config.toml
n_layer = 11
d_model = 384
n_head = 12
n_kv_head = 12
head_dim = 32
d_mlp = 768
vocab_size = 8192
activation = "tanh_gelu"
norm = "layernorm"
norm_place = "pre"
norm_eps = 1e-06
positions = "learned"
qk_norm = false
attn_scale = 0.177
bias = "all"
tie_embeddings = true
parallel_block = false
init = "normal"
init_std_qkv = 0.0302
init_std_o = 0.0
init_std_up = 0.0302
init_std_down = 0.0
optimizer = "muon_variant"
lr = 0.00656
lr_mult_down = 1.5
beta1 = 0.93
lr_head = 0.00786
grad_clip = 1.0
warmup_steps = 200
schedule = "wsd"
decay_fraction = 0.567
decay_shape = "pow"
final_lr_fraction = 0.1
batch_tokens = 65536
seq_len = 256
doc_mask = true
train_tokens = 315400000
steps = 4813
dataset = "wikipedia_en"
MLP neurons of a small language model. Each row is named by its layer, matrix (up: input weights; down: output weights) and neuron, and shows model dimensions 256-383. Each number is 500 + 40 x the weight over its row's rms, rounded and kept within 0 to 999. Numbers have three digits each.
After each neuron's rows is what it responds to, as a language model described it from the Wikipedia text at the highest values.

L4.up301:501506445446507500498567480518560495495508443450533420476539511549458514493440469442473503505481489485510531447511514497429480511578542474505530573510473483490456476498499503554532519480568556489519534488467424456540509555495446460566524485482478542512444508486468431584515516521538474550525438480553489459547454476485497442563495521498487475536490497490502535506516513440459432483470
L4.down301:495474555505505482478469591576472479505626546458498434421487506528481492584472497464519545462589508559594557515490548543587476510519496509450474468436473486503516492480425498539387497577558517469552527488451475508513524465514489472511511483448516568413468555427473530529497545474463448443373534530468507492546463520467519522505561562484555493493518424440544507553522407514410502513538
Responds to: The period inside "U.S." right after U, plus commas between place names (Columbia, SC; Alcester, Warwickshire) and other abbreviation dots.

L4.up443:482582541482470520528483493534543547432492523475444524503485457538475457452564540478593542486412538468449468533540468489533469511540489528535510435444454454454484504477525515521504475535526472429477551502523449483556513514472499488543514543478528482539483463537531496480520405522519519521513458485495578603565541423534560468552491434497522523546526505530548481554518574513503508451487
L4.down443:514469473442453459519525506438458518508447504485525475545448510545461574485484514510541477495503497431501506432512493453512487465524418534494539512511476573449529524493539470423377448421549478521609530567517427490454562527566506436520526442553516487542542494520554483518515483440459474473483450443467435525533476452531505444502457581436506525503474532422479411519516468578519524583519
Responds to: Short fragments in the middle of long words split into pieces, such as hyp-o-thesis, phe-no-menology, auto-no-my, Mediter-ran-ean.

L7.up231:477515460457471448492496515546568526561501480529483524521496477446524431552593556455525513548503579513524509546555490552469515506591412466519489453477445479556482499560534469472484500389530535551411475508461473473547464451496453537565537516453472494485517576559549473486464414526499432446515506541473378449550495472458498495443524499434449552572528524478539481504531521533497449538531
L7.down231:416493480537504522529431475573438413461534542468509441477558493490431452487474534518469498544490453516597473508530506491543483496505512543465532475481484485548573493520552479487486452533497473496550584544493477516491444468493444461415533441520483466451513510514457531479526467524480555520544511503561521476493549477544505476520528518491428490545495523441525523439518452485488526535509
Responds to: Inner or final word pieces of multi-token proper names, mostly foreign surnames and places in lists or tables, e.g. Tom-as-zewski, Baghd-ad, Byz-ant-ine.

L4.up286:536503454593493445557466520587554544493483434538501586503484566561471542535502492480516437521461601517489428516500497536453505595493511520534535506404535564466553551414558458478466522507507480497472560520426502452599584572515538434517498491551421523480593527523503541461483503516564529471502488516547490518469517499557554455523480421448515474468396538577521456517489540526525524457539
L4.down286:527460537498482508513550486444499543531509454556481479497515492517479537437545471466447534489519481510526517543475435454518479474562446501467505477542481520454499563436437561570449520505466547477512473519498482524496498451465432521515561539486496476544536508512498546442443462512475465516485486503499464477464555487506477483455483541585475491526545497470547513473514508521528545452457
Responds to: Infinitive "to" and modals or auxiliaries that precede a main verb, as in effort to desegregate, failed to gather, did not finish, would also be; table pipe separators appear occasionally.

L6.up212:478552516522583464479502531555511497502516521446442479498483459419533541433555501547534510502495509548521510514530497493515484545522554501480477485466520486400515507539507489493532562538492532455552538450443464567459439541528573517471471417522525539437468448519539456558433470523545501495475452537499506510498455462572519555523531471481454508476417419578610545492476529497479526486581
L6.down212:583477458515442467457493541550503486479473475527489451445535450536503471518566504470564529443486508485545462560582467571489483483586494476511572511480534465535494442429479518499545506559508547501469478548518531536498428506515498472495476493513490518564483430482529541486568541550488468530485439487489458513499481494516496495474455504475439512579477406468552568530516513518481459553455
Responds to: Tokens that close a unit just before a break: table pipes and row-ending newlines in election or sports stat tables, and noun endings like plural -s, conditions, America.

L6.up413:475506532481472402490483477476474569414456532517483559501532462472529414518558502474524525510500520491482467542524457545508542571497491485444503456487529446502473423541469484476527503521474436502525481511515462592466500485487548551454580575524491518489457524512448496536543524541481502441544546488492500522520565465543536397479500471494551512516502526518531516495513441459465514509509
L6.down413:514571489497537486545493536502522507539514514539442505524446476545440486476432498436538550536476565501534514452523410475471522466488413491585473501512476478525426598494516398523490467550507509389449555568488556515509513496463444447514498546471447517509539560525460469518444464478481525582498465570408512487459503530544475503483524532466537497537569555494448499465481507494533483545517
Responds to: Second or third sub-word pieces inside rare, often foreign, proper names (Ivo-ry, Mamb-ro, Ab-ul) and the final digit of 1970s years (197-6).

L4.up207:558475559519470466550502513523489483410497469503506452440504516474449472445556509410433561549487494460492477466502476528563544460451473490539526510453457522554542445534465509568476523555512570502485530476481498440456464497496461461491495500517470488544537477528508544488517472429545441495521521443486568472602454451523487542495433506655511509516610488540585481563537481568481471511491
L4.down207:521497496537500603505464495571569578459461535495466482504533542559445396446493485558526501566535509524457522446561502502532478440519477463501499455399516447493545477494459512512487517517512541506442497446532488523494450502466441466438497523516468505505501502547510507541521483552452493494509434508535506459486495551541533461485608504468485517495538420476560441539513441484559553547548
Responds to: Fires on the first token after a determiner such as the or a (now, racial, National, kind) and on digits or dashes inside years and season ranges (1959–60, 2014–15, 2019).

L7.up739:507579453464380480526494534530495469575486491484487480540497486512537451497504501464567485559471477539491495478599497480508543476517489448457578518537470458445551564463496485490506522512536544561444447505518505526489531561475571513528487543513506485569494485465448468465515512489477517517477533527490489511488564486441463515493591523446470490483483460466509547427465496542467498527552
L7.down739:532492559580483456511506448483504482509468533453482550504514538484468572539517556477457532476508513500523417516517545497491487516491591472458516376474581481509462460487415566516546505573513530499506496490519512484506485473517434527461450435487516517452509542466477470552501473507553493502513442516484499508588471453563522499499497485477440483536427623508457454481509466453454504544524
Responds to: Commas, colons, semicolons and conjunctions that close an introductory phrase or clause, right before the main clause begins, as in "During this period," and "discovering that,".

L7.up146:426518520435472478536556457495548540510517510496537425472503558581455487528555585453475526493520558443499555430487533510506446508552486471585483423519499504501574493467484491441468485456459539419482539397493529471526534566567466543503452485527501540502546493487468460489527562552445418488512468487492489499518520466591564507466543464461537419514497473497430460544585439528526460515504
L7.down146:511463522534508487463518539560471463480496456504494492499416523504487505505493571538526536491465431525546477431488507517492491517445483556529472518447551473471434491460496520522571545538504439546501451533534543537442495539500526501479466556514468389550534469540474522501517523452479514417465531492463556551468529499439458491528498517457518489454576501527470460564503449529567452532511
Responds to: The second newline of a blank line in Wikipedia articles, just before a new paragraph, section heading (==History==) or list; rarely table cells.

L7.up5:602482413520546413555506497549465499526587465611518502524550483484443516479508494529465433582482505536433451453465526473513579560483536440548513503537511532550512446513451520433481524466526542492524414523405493537527543568492519478478465549478480516390539522547486578454419491468502444491460445511513504545475476514514468434469458469499466486462535506487540495491461504538529512516398
L7.down5:514525463583474522480451468505507531481533495469548436499532511445457538542476522485480505446457567462531465449503549489513487493577493548493505600482500428491571480517505497481559627489483527522547499533442507537499454484472561520507523483570453500610464515507476509491455481480514475509577482553535488521512447431482445577407509522486502470474479489503539513519515482512511456547563
Responds to: The word "to" and similar verb-introducing words (would, not, who, that) just before a verb, as in "first to publish", "unable to find", "elects to take".

L6.up466:457439471499528521486461579497566456542474511522511473450468553517532469482528450493521529559483472479491485495540520502460568429564530479497581466399514463535549483455518504563478438473484519478494513465439395513537535517512480533474475415509553462577493537449543520522467555503436528580477507464484494483493524549523505475546494510526508462472486486525456550536483458472465547533524
L6.down466:541486497466472502491482497459569567430543513467530496479489540510461408528525569480460553492465480512502510558507490506545472565575550424470460492458552499488471516513441517444512554519487517440521480495470510513533498521472559484467539505490427490486465519458501478495548484566451532486488472470516454468516539489425543492539570573482480548438475550437483538444522558554478559458515
Responds to: Fires on mid-sequence separators: commas ending an intro phrase, semicolons in lists, table pipes, and inner digits of years (2|0|18, 19|5|9).

L6.up149:511466491471509467552496488520519516548450515525539451546601500483464551506493533563561465531528532511503452496571508534528511477430524466579470466417519531534473513506482475460481461486466557453477514510503442473493481503531535456512557458539515491540538463489433478524490433484447488471543464516486518479468535497469540535502465483485612580510518495468546527466508477436461558471501
L6.down149:474479476497530473544516505484542476477483592508542441521548441500510491523530493579499555499488544491532466545585512473480460452472573521484542499442530498440522551436543505522620486530502519572508436493492536524453549545576466521453455515450556486506524477447516531502474436500569497534509432555539474529518505515523535432555541510480507461547464492472500535519468413460488511494510
Responds to: Fires most on the space after a sentence-final period where the next sentence follows (e.g. "territory. Politically", "ice. Despite"); weaker on line breaks and mid-word pieces like "qu" in equity or "1" in 1967.

L7.up215:469487510510458480535539559507535479504583531498523473489527443526511444533504525603493483473470473527446445509493551542503544512493552469461496501543505530506551486535506461518512514467513536489495486459555494525481574544498551527472564540502565455546508487532456538406519484483442498503410440531535475534457561482450563561507509565437516629535480590508485526505509495429545437478526
L7.down215:451511497475489456563455544513533579457535580521405564482465390536459561476498505443565519463479460549474533466515471476526559486428440522566529565489534528508546483495485529511539449455522486491452502451518526466559490543518546479584490423433463491532493427516481410470468506524488500561520486508521446523448439464507548524573576527531534520480493513502515518481438563540498481526506
Responds to: The space or prefix piece (dis-, con-, re-) that opens a main verb after its subject or an adverb, e.g. he kills, Guren dispatches, publicly conceded.

L7.up705:481547457527490467523534482477514558522565544502485473408483514490511487479467475499460472482484550588498485427550504455485504475457525515456490572568490510568605609481485520509454552534452520522509515490529474500505513529535577463481446510490529441495492437476446538570497514520508480492499472498473493499458487508502459547564513524539449447484408451474548535427468564415531465499605
L7.down705:538404470535449510531460491451534469509501430535405373494541533562510491493543549494490490537502528481502498415510578522481506520491494547496534511520520488563559540589435529470503535490519567519460499494437554540487408558532491507402498476453422595470550529476501432522479543500528525515510504513447505441535485523455463427516610452439399465496551477488522524487485527534567511526469
Responds to: Line breaks that end a row of a markdown table, right after the closing pipe, e.g. after header, separator or data rows.

L7.up172:479512520539508524534579576480468563513580545490491548517489479501511513469552485518472404550461481437492474515448479522455492517459550505485494470475575542523479561465527432495507544499501577427545442436573553496477539497546524454430490445531495477510444518510522535491476389518477469435538508430505496461553542406521509497581540450484503533560521512449536468531474521522507484483466
L7.down172:561438471389515539528517428494467476464530555469441540529517413559473515527409448492508481442474521488526521489456513474449469478547530490496493445489534558563493476554598400457535478500539491498479571496555544552496493480498475467489528476481516474602544515481516492524528469547480510516499481416456483523484454543508544459490547494468558519478438490574510503506474500495529471497506
Responds to: Separators, spaces, and prepositions (to, until, from, in, dashes, colons, table pipes) right before a date or year is expected, e.g. "from 1905 to", "Release date:", "established in".

L4.up226:461475509536514507493440494470487501436482593602464436497566557512536471480478531502573500555511585477467457490538549516518531610446493510474475541584517524471506585497437562494465501469584552580518522562447466440431493505537508507513480568600491556490457479495454538508453453455493529465442542425555489470552544472443495478416483455502467533463504553481401439516474542504436564504494
L4.down226:525476533499490482455485492482531525419471479484517573414483490466513463490512480490527429406491448480466457478465468492556527434404554483477429533448448515488414546512525495497525548531481516469521523496467492481535497557525448512494572502481552534496531456516466469480506562570495493490479495471502512445497427510551435478484456520498538490524551456459474527504496441556554518515604
Responds to: The second newline of a blank line closing a table or paragraph, just before a new heading or paragraph, e.g. ==Transfers, ===Group B===.

L4.up222:546511504493527547439519461495490436518548531468434514475525486613482568546509464495474468481468458503548533561534524456563579541587473483503578478529515526494522498523497483442521479524570532552384520537480404498555499480444509512496526462431392556512547530509491531498441560457466483456493550450525421527476466474489498561467507618462558545550511485558518427546510507555508470455499
L4.down222:515467446517471490486393450510488558502514539493471457486533518526554455494509492432507518504496505480577521426482510475535480439480455515492536496474470487536578498521504560420528527485512556535475495452467491500458517479496542471544474516490583534489502518443592501499494470479511495485566522475532544492527471544489446517529517494518476492500365455591555457455501534484466441600514
Responds to: Line breaks ending a Markdown table row or infobox list line, such as after "| 2.4 |" or "Country: India"; weaker on sentence periods, "-ed" endings, and "not".

L6.up250:553475479498456478478449445481455495545535445472479501592435486485536453476525474525457556565477502532443433465544532445514523530524497505470451511576538563606532485489560489492487528511512522564546456507489498451463477510464579511475513424542498540430536543569473524484540475410552415512551463519508503451477490510497502515443512503438526438513457493506475545452435560552543513465514
L6.down250:422506467492502480430497487429516556527429468507475491492534482482436535443502439483587503510437473582505509546482430389505577474443508494513504496453482451474611536527515515456442634548502513519498459495465560521514498452507491550507520496482449494605450512498550535449525484496492546440492537450466448494507562485530452460491543464508504568515490552561504475481494456538485492542433
Responds to: Fires on infinitive "to" and modal auxiliaries (can, would, may, might) just before a verb, as in "how to deal", "we can see".

L6.up203:509463537537451471558477470555474475461488478451486395454414533556405491451475521499432472511477536502478448532503558532483523574511465472501479521503467506403393528526538532452519533510461522504517484473537453535546503599530594447518507469492491494515512477561522536546452618473441498503516492489469550488475537471471481469513431514568462585503434531504399513522519542576478529497489
L6.down203:482604524539486521513427497484481464492481506498476477499500609547493531495554461454523436554500516514513479494538583445472534530512505511457480528456490548452528494590471524545444503482435503512468511435563491542529608518454588568554459472483503484510469503529477504465483511480513420469456510533464530496499440480474509580455566473500540507446457504521458496450427584504441493483533
Responds to: First piece or bare space token that starts a verb, participle or predicate adjective after a subject, auxiliary or adverb, e.g. they threw, was locked, he(al), con(demned).

L4.up28:498454577459495522454512556496465434473564497466422471605473458564512462499545545518550481484538481422581528423544585456486481515501502528415535506495532449467456514500572486529508517536476526469486491531533423582511490449427415447476513454535456522516499598467506521509467549563540520499476414520500492533503488545537501518600500460531532480470511547502423510501478555515520520466460
L4.down28:456532473495481443523434523556583495505489548454530433434532493507490561530539561555531519514470538541512537501473503513491567478517437463608469490527475521484548513484544547477553517554466504583561484489522483478491475526505495510450421520508483490477503521543521476498472389528456482513518564536510566566451422494521608574491572553457525489475487546479606560486511401484543540496570
Responds to: Word pieces that continue or begin a verb right after a subject, auxiliary or adverb, such as stay-ed, stay-s, re-inforced, was shrunk.